Weights of a small transformer language model.
Size: width 384, MLP 1536 tanh GELU, vocabulary 16384, 22.7M parameters.
Architecture: learned positions, biases, tied embeddings.
MLP neurons of a small language model. Each row is named by its layer, matrix (up: input weights; down: output weights) and neuron, and shows model dimensions 128-223. Each number is 128 + 32 x the weight over its row's rms, rounded and kept within 0 to 255.
A block is one neuron, or neurons of one layer that tend to fire together. Before each block is what it responds to, as a language model described it from the Wikipedia text at the highest values.

Description: Sports career transaction nouns. Nouns that end a phrase in athlete career narratives, such as contract, deal, season, trial, and also release, time, school in other biographies.
L2.up156 [155 159 125 130 113 129 138 141 146 140 122 140 134 106  99  47  98 156  90 115 212 103 122 138 206 154 161 128 157 108 134  93 149  89  89 112 101 138 107 178 113 146 121 101  90  81  60 122 158 175 103 131 103  81 111 130 161  95 169 117 115 118 204 130  62 121 133 121 112 151 127 157 110 137  91 144  80 152 115  67 171 125 157 128 186 121 114 102  52  93 168 129 143 108 123 192]
L2.down156 [196 177  96 140 131 117 123 128 111  97 130  93 123 100 128 157 166 109  83 151 161 133  99 170  83 170 168  96 162  89 150 155 171 131 147  76 180 117 121 176 131 176 143 154 166 151 128 149  98 112  88 126  88 154 122 106  99 145 157 124 175 175 107 135  94 155 169 173 118 149 141 101  96 149 145 143 136 151 158 101 156 148  97 185 117 130 121 126 134 125 153  51 123 145 134 138]
L2.up600 [155 169 113 146 121 120 164 186 164 122 110  61 121 143 140 157 166 152 111 111 122  56  74  94 162 144 159  74 107 126  98 147 149 143 162 130 194  56  73 167 107 148 162 153 111 135 100 188  83 136 118 145 100  89 122  83 143 139 129 160 118 152 104 113 174 106 200 160 164 150 114 129 100  91  98 187 130 143 146 145  63 124 131 145 111 136 156 130  84 108  96  90  96 120 163 120]
L2.down600 [120  59  74 154 106 107  66 180 102 126 106 127 166  92 158 154 134  16 193 135 102 143 191 166 137 132 110 159  19 164 131 153  87 114  95 115 114 122 182 149 132 171  70 130  99 102 143 110  57 161 162 110 156  83 194 169 108 149 111 143 157 180 125  85 106  64 146 120 163 144 103 186 149 111 104 110 146  89 119 125 155 136 105 137 133 134 119  75  97 151 133 108  90 148 156  98]
L2.up1235 [ 95 109  90 108 153 178 133 117 153 130 130 128 139 154 167 135  35 160 150 137  69 106  87  51 153 132 213  70 165 136 123  99 131 121 130 151 113 151 109 127  94 136 138 133  80 116 104 111 169 130 165  77 114 117 128 102 132 141 111 124  90 207 171 197 175  80 161 203 119  76 115 168 129 146 107 166 160 124 168 162 184 114 115 156 184 194 138 128 133  89 130 164  98 159 130 123]
L2.down1235 [149 158 133 159 159 102 151 141 153  73  94 131 160 154 135 154 102  98  67 102 141 144 162 118 164  86 101 105 115 159 119 207 160 160 179 102 140 105 160 115  92  68 189 103 177 143 140 113 152 118  81 132 148 128 133  74 149 146  70 147 136 104 147  81 135 149 119 109 180  97 130 174 147  60 121 133 157  97 154 178 128 158 143  94  67 113 132  86  64 181 164 145  66 135 142 103]
L2.up1515 [154 103 116 153 122 109 122 101  81 143 132  83 128 143  93 179 190 121 125 207 143 104 129 150  87 133 190  73 161 144 114 144 125 103  69 174 122  83  88 121 143  58 196 144  78 123 123 109 118 160 131  99 132 145 109 129 103 104 111 139 136  94 129  63 168 153 118 122  88 144 128 125  42  73 130 150 208 102 133 124 123 107  99 123 169 132 127  77 147 169 121 160 120 156 120 155]
L2.down1515 [184  74 102 112 114 163  85 152 140 125 102 144 106 106  72 120 104 140 170 137 133 115 152 120 165  82 109 133 108 181 145 192 130 192  92 158 169  89 113 127  87 113 107 140 131  38 102 134 165 148 156  79 141 114 135 223 146 109 122 125 129 120 114 173 178 118 129 153 112 147 139 160 155 105  88 151  77 153 134 133 177 169 124 139 102  77 164 133 128 124  93 197 219 163 178  94]

Description: Parenthesis after table numbers. Opening parentheses right after a number in infoboxes and climate tables, like UTC+3 (EEST) or 16.5 (61.7), plus final digit pieces of table figures such as vote counts.
L4.up523 [121 127 126 189  71  93 134 125  72 118 104 150 126  92  76 142  91 127 156 150 174 109 108 125  80 127  99 143 155 139 127 131 111 126 122 158 131 131 111 151 214  84  88 143 188 195 138  89 183 163 135 109 118 158 179 153 157  88 125 177  86 108 198 113 102 116 144  87 181 156 118 118 133 152 185  96 136 134 142  88 141 143 150 100  85  95  96 150 171 123 155 129 120 142  91 162]
L4.down523 [146 149 116 115 135 129  89 144  86 152 152 118 185 160 114 120 122 123 151 107 129 122 118  86 107 116  83  98 131 126 119 123 100 166 118 159 184 102 122  89  62 198 129  99 149 123 114 166 147 147 103 113  81 125 153 156 106 164 155  96 161 158  92 115  64 165 108 118 165  90 107 154 150 151  64 173 155  79  97 134  51 117  99 134 115 120 128 156 134  80 121 110  61  93 100 147]

Description: Units after numerals. Unit symbols or slashes directly after a number in tables and infoboxes, such as 20p, 13.5 m, 111.6/km²; also scattered mid-word fragments of names and abbreviations.
L5.up30 [200 112 140 222  93 137 122  88  54 103 113 154 113 119 100 163 146 114  74 166 129 149 154 121  68 139 148  66 152 158 124 102  78  94  83 113 112  91 124 132 115 118 131  78 151 118 125 127 138  92 146 154  83 196 117 136 174  93  78 146 106 101 164  55  70 102 119  90  85 102 168 181 145 131 103 113 140 133 142 155 174 107 144  69 173 153  90 145 138  81 148 183 149 101 157 135]
L5.down30 [147 109  86 161 121 179 107 125 171 125 196 137 132  93 112 182  97 102 111 119  90 173 119 106  96  95 153 170 118 117 122 125 165  99 115 115 105 190 128 167 134  88  67 132 165  97  87  79 140 120 113 145  90 137 159 189  99 132 169  96 114  78 173  71 105  97 177 131 158 112 141  96  87 128 119 133 122 120 175  99  65  94 145 119 163 176 158 119 170 158 161 108 103  69 210 158]
L5.up265 [126 142 128 190 105 142 140  73 105 218 178 159 104 143 136 133  93 148  94 148 188 178 103 147 110 114 158  92 140  91 119  94 128 133 161 118 135 131 157 145 156 179  87  95 151 106  81 146 188 188 138  93  94 154  67 149 132 121  86 161 117  82 137 150 102 146 123 125 113 166 193 129  87 169 119 109 182 149 123 168 165 221 107 208 117 105 164  75 183 161 141 120  64  77 172 102]
L5.down265 [112 163 141 141 118 170 132 114 181  52 113 108 128  85 140 144 158 153 136  33 108 101 217 154 108 125  84 144  60 136 134 173 101 115 135 124  96 164 194 134  94 136 146 156 137  97 121 127 119 102 106 114  80 155 205 124 157  94 144 160  75  91 154  89  88 142 161 189 107 123 158 124 134 115  81  99 139  72 142 152  97  64 136 114 153 162 122 148 152 121 159 110 131 136 129  90]
L5.up1389 [187 133 172 111 138  78 148 111  95 109  55 129 106  84 117 126 134  93 101 144 171 128 108  66 149 158 108 149 143 161 112 103  99 218 126  86  96  73 204 107 155 112  84  99 126  87 161 156 180 181 152 136 159 138 155 151 140 101 149 127 140 125 117 125  91 139 120 129 172 100 110 154 124 159 103 119  77 154  71  89 112 114  80 114 143 122 158 115 175 138 112 115 139 115 114 113]
L5.down1389 [175 129 122 128 177 119 106 166 109 120 125 148 142  57  99 122  84 141  64 118 154 128  94 105 141 149 140 102 178 150 145 121 122 172 133 128 142  59 155 134 176 151  64 114 118 109 131 129 110  79 148 125  95 130 192 130 126 163 156 111 146 166 124 177 121 146 142 142 117 166 124 121 117 137  94 100 146 146 119 100  88  93 111 134 152 136 102 126  82  52 118 136 112 161  94 148]
L5.up1525 [152 168 146 129 100 188 111 120 145 131 119 146 189 120 125 143  84 171 177  52 147 101 143 124 178 112 151 121  91 171 132  91  87 182 141  94 115 129 152  76 132 178 168 135 136 121 108 142 134 168 118  98 142 126 105 151 173 138 113 180 121  71 109  84 122  91 104 127 123 134 133 122  72 130 205 107 145 154  91 146  95 131 102 141  45 100 132 128 112  83 129 144 110 157 120 178]
L5.down1525 [134 114 141 177  95 111 158 134 137 180  91 143 145 156 117 103 131 134 105 145  89  85  63 127 129 146 175 130  70 194 155 156 111 171 141 178 143 234 105 122  97 172 132 115 191  91 148  83 168 137 155 128 183 100 169 124 161 136 153 176  73 110 168 105 139 114 124  56 143 126 143 197 115 111 168 159 110 100 145  75 107 113 146  84 134 103 120 100 115 113 125 116 142 118 205 114]

Description: Contract-signing phrase words. Words inside sports-biography signing phrases just before the club name, such as with, extension, year in "signed a contract with"; weaker in career tables and discography Label fields.
L5.up210 [ 92 147 106  98 151 211 111 185 143 113 120 189 203  45 122 118  56 115 122 121 104 139  97 123 128 207 132  90 104 133 157 142 210 197 130 168  61 182 108 125 168 127 152 148 143  73 200 155  81 112 169 155 159 128 100  89 167 159  79 158  91  98 118 161 170 113  97 161 147  85 104 130  87 115 105 118 173 145 139 121 189  78 149 156 156 121 117 109 159  78 132 138 124 120 158 130]
L5.down210 [146 114 119 155 105 139 207 158  98 143 145 141 107 157 130 113  70 146 147 132 180 127 139 130 134 170 140 128 112 127  75  52 243 164 155 147  69 137 117 120 128 112 123 101  58  67 209 158 137  97  56 129 145 182 178  80 143  95 135 113 127 110 131 153  99 102 136 133  74 114 120 155 135 107 118 142 158 101 124 147 103  89 124 115 111 167 108 189 108 117 136 124 132 116  85 149]
L5.up307 [110 184 116 129 121 162 146  97 149 114 110 107 103 179  83 124 144  99 121 141 159  88 116  84 124 125 153  69 143 130 156  53  58  99 152 146 178  92 143  89 132 139 165 152 150  84 150 205 159 139 126 152  78 102  90 169 144 120 158  60  72 141 203 150 143 154 194  92  91 126 151 107  86 113 150 165 127 148 179 143 122 186 118 109 113  97 113 108 120 118 119 160 147 192 115 188]
L5.down307 [100 126  93  93  67 116 184  90 171 138 135  96 103 147  72 105 106 130 103 114 126 109 101  83 160 160  86 156 158 113 134 141 177 156 136 143 101 149 135  94 136 131 134 103 155  88 176 157 152  97 103 111 108 104  98 145 134 100  94 108 124 120 160  95 151 120 110 159 145 136 122  76 122 115 209 175 149 136 177 142 113 141 113 162 133 127 124 126 170 127 139 159 160 186 141 184]
L5.up990 [161 126 173 186 101 115 131 116 164 104 131 100 109 126 124  99 115  51  97 106 114  99  99 132 159 120 119  82 123 146 117  61 171 122 135 120 137  95 115 172 114 105 147 142 129  77  98 128 119  82 135 130 105 127  79 117 123 111 115  95 169 104 125 103 116 177 134 184  94  66  44 183 160  96 122 141  99 186 199 111 130 102 139 182 147 157 133 147 121 101 181 117 138 131  96 134]
L5.down990 [168 149 115  94 140 140 129 122 122 105  84 152 181 140 158 125 143 113 134  44 127 158 104 177  60 104 101  96 124  95 141 131 119 165 136 161 137 138 100 142  98 105  92 125 124 105  98 144 101 156 121  71 135 175 132 181 175 116 111 138 121 132 142 152 137  96  92  83 111 134 152 116 111  95 139 112 115 142  99 124 161 118  66 140 156 135 182 153 105 167 130  89 115 151 136  97]
L5.up1301 [166 105 133  98  80 148  96 133 163 136 108 136 162 121  93 115  90 157 122 124 192 100  80 133 163 163 167  69 113 125 150  96 157 169 115 138 107 192 133 124  88 173 131 192 101  46 144 125 145 153 141 157 175  47  50 101 157 129 156 110 146 133 138 135 153 100 175 137 156 129 114  95 131 115 126 136 139 119 138 132 129 166 158 141 142 175 116 126 123 144 129 133 154 144 148 150]
L5.down1301 [113  95 158 156 163 142 143 177 127 127  64 103 140 126 121  72  84 108 168 117 137 131 130 161 136 146 117 118 173 131 117  81 121 160 123 124 142 102 113  85 146 118 190  35 116 143  74 122 124 182  75 105 128 131 128  90 165 118 106 118 133  94 185  97 108 124  90 112 161  88 125 188 139 140 124 134 192 135 130 118 107 143 123  83 186 141 179  78 157 111 187 171 135 155 124 129]

Description: Word-initial for- and quantifiers. The opening piece "for" inside longer words (comfortable, forged, forty, Forbes), plus quantifiers like most, some, all, many, least, and starts like oc, col, rec.
L2.up166 [ 71 128 133 141 145 110 110 120 130 136  92 144  83 152 189 158 119  89 122 164  57 132 158 160 132  89 113 121 147 146 147 110 125 115 138 117 112 179 149 136 171  85 133 148  92 136 144 164 102 145 101 126 100 210 124  98 115 172 110 178  96  60 134 100 161 163 129  81 114 133 119  51  99 198 132  85  73 150 134 103 133 107 191 160 166 124 110 141 145 129 156 129 130 108 154 129]
L2.down166 [154 135 145 145 112  97 100 157 133  93 129 117 160 101 130 191  84 145 135 173 146  89 105 159 186  64  95 149 124 167 119 119 153  89 129 143 143 135 134 198 135  62 150 141  76 105 127  69 143 134  63 156 100 112 142 154 134 132 121 127  69 119 139 168  86 164 158 108 132 135 153 109  80 127 168 125 122 186 151 162 117 122 180 111 155  75 153 137 145 111 174 148 114 107 152 128]
L2.up829 [135  94 145  76 138 136 124 136 126  90 184 138 143 158  91 165 101 119  44  80 101 129 175 116 126 112 153 111 152 110 140 168 113 118  96 108  92 145 166  65 168  87 172  74 103 161 132 181 136  87 125 109 116 148  62 139 107 165 150 204 147 189 171  94 199  84 130 174  86  72  90  86 109 180 121 213 122 127 102 158  80 153 100 139 177 138 220 141 153  94 115  99 129 146 133 131]
L2.down829 [155  83 139  71 117 189 148 127  74 118 138 110 138 129 107 142 134 123  99 142 167 123 126 124 160 118 147  97 124 151 132 163  79 113 147 143  82 119 153 101 103  75 154  83 118 127  99  89 194  94 144  91 108 124  83 100 100 112 126 119 106 167 165 154 126 122 139 126  45 195 128 103  83 193 124 148 160 126 148 132 113 147 144  61 135 153 125 186 184 161 170 117 148 113 141 162]
L2.up861 [151 107  48 135 129 177 162  88 113 162 170 139 108  74 111 134 153 133 121 152 143 146 120 123 170  90 153 119 144 144  90 121 135 100 138 149 109 148 157 176 144 152 112 147 178  89 172  96 119  92  99 157 159  96 154  73 168 150 141 127 162 106 173 169 113 175  99 123 104 213  96  82 198 171 115 171 183 111 146 167 140 191 110  83 189  79 159  93  89 151  84 141 129 205 136 141]
L2.down861 [120 174 151 127 111 120 106 176  85 119 100 132 114 119 168 130  93 119 154 117 159 163 128 131 102 172 137 129 157  74 130 188 102 206 145  79 143  72 149 102 102 106 185 137 189 114 155 151 127 144 128 118 146 219  90  95 155 127 145 192 128 150  90 204 105  38 153  88 151 163 181  89 130 107 119 154 126 114 155  83 185  95 132 133 179 197 215  98 159 102 155 133 114 119 170 132]
L2.up1148 [136  92 166 121 168  71  87 153 148  53 149 116 155 124  77  64 109  68  79  69 154 173 154 200 152 139 159 110 131 164 105 113 104 161 108  99 123  96 131 202 156 116 120  93 180 143 177 107 149 125 194 154  61 120 123 137  84 146 145 169 171 152 150  86 153  86 111 191  94 105 137 156 141 120 113 148 156 126 195 136 150 140  51 113 132 115  54 145 159 125 104 106 158  91 101 116]
L2.down1148 [ 98 137 139 149 113 137 125  87  91 114  67 102 119 124 101  90 169 156 101 140 111 163 147 168 157 101 143 161  81 117 194 116 130 163 138 108 157 111 122 134 127 116 126 126 130 164 176 123 129 109 115 207  27  82 121 130 132  80 191 176 115 129 123 100 131 178 150 135  98  95 101 169 130 113 182  94 101 144 186 144 115 124  97 107  87 128 117 133 185  92  98 170 130  83 116 124]

Description: Phrase-opening words after prepositions. Month names right after in or on in dates, such as in August 1862 or on August 28, plus the first word of fixed phrases like in contrast, in particular, in order to.
L5.up146 [159 134 114 115 101  87 200 142 143 152  73 117 148 112 109 139 148 153 127 134 119 120 134 130  78 159  91 151 156  92 115 110 166 114 149 151 149  84 149 110 173 113 158 183 124 157 123 124  99 156  89 132 156 117 147  43  81 136 177 118 131 131 152  20 109 184 101  99 187 111  96 121 120 160 124 116 115 120 123  99  70 128  90 126  98  89 178 134 175 123 122 148 163 209  91  96]
L5.down146 [119  74  92 152 121 108 146 101 142 109 119 128 147 100 170 107 153  95 160 194 134 140 141 107 138 171 135 123 129 194 168 126 145 141 123 165 119 152 137 136  77 105 113 128 112  86 177 126 146  81  91 168 196 125 140 161 136  95  71 202 122 192 165 130 104 149 175 104 121 103 118  98  95 140  99 104 215 152 138 134 152 108 191 168 140  92 110 127 144 118 145 119 160 117 125 165]
L5.up161 [148 160  98 187 121 102 101 124 125 201  65  86 172 160 120 171 127 138 131 105 117 138 125 125  79 165 103  78 131 172 111 125 138 170 181 161 177 126 108 101 151 117  93 164 114 121 149 102 131 145 157 119 157  92 109  89 131 125  89  97 115 131 116 100 126 108 169 110 152 157  94  79 170 170 159 208 114 104 145 126  86 137 144 163  73 126 125  84  82 180  94 138 119 154  95  97]
L5.down161 [134  78 136 139 140 129 130 132 114 156 122 140 200 132 164  68 161 156 191 148 180 140 155 170 136 152 122 141 133 145  74 103 142 154 146 120 146  77 142 111 101 178 126 144  89 109 159  63  93 115 156 108 134  73 172 174 174 155 129 178 140 143  64 126 127  81 106 127 111 150 118  86 140 116 172 153 132 105 133 117 138 155 178  85 175 135 153 169 142 133 156 155  77 105  82  81]
L5.up746 [147 156  17 129 144 152 140 155 139 145  73 124 125 103 127 170 168  99 118 131 128 139 125 106  90 110 133  81 125 159 157 157 124 109 129  42 143 164 106 122 173  68 111 127 144 128 155 105 128  97 130 121  86 132  85 135 135 136 149 169 147 119 148  98 159 127 148  59 120 125 118  94 155 116 136  99  79 104  81 141  97 113  97 141 133 152  71 148 146 161 149 169 116 109 113  78]
L5.down746 [163 110 107 132 129 130 145  80 101 132 110 177  65 157 166 120 126 190 134 115 110 207 111 102 176 151 135 128 190 126 109 132 108 120 139  96  19 112 147 128 118 143 133 133 110 118 141 130 162 143  82 160 148 161 128 112  69 175 137 182 159  99 112  70 108 178 103 139 103 135  77 119 166  41 119 113 173  88 133 142 119 160 160  88 133 123 146 114 108 126 107  90 140 119 115 128]
L5.up1203 [ 68 123 134  70 191 124 164 119 139 152 122 202 184 117 103  93 105 128  57 152 144 134 129 138 116  94 132 127 134  71 139 115 127 159  97 138 183 115 124 149 129 102 164  84 122 152 155 139 133  95 118 175 179 135 103  88 177 151  96 115 152 147  59 129  93 151 163 172 100 112 159 123 140 105 157 165 110  89  93 124 131 131  99 182 158 137 129 117  62 130 123 130  87 165 141 185]
L5.down1203 [136 128 151 157  78 135 121  21 126 100 123  96 187 113 168 151 119  79 117 117 106 172 116  84 117 107 179  75 200  93 155 126 104 121 150 153 111  93 147 138 159  75 207 170  84  71 141 190 176 150  61 124 110 133 155 123 108 127  73 168 122 115  82  30 169 113 166 116 150  79 157 127 118  64 177 104  76 107  89 125 143 121 159 131 157 122 171  99 106 161  94 174 164 151 131 127]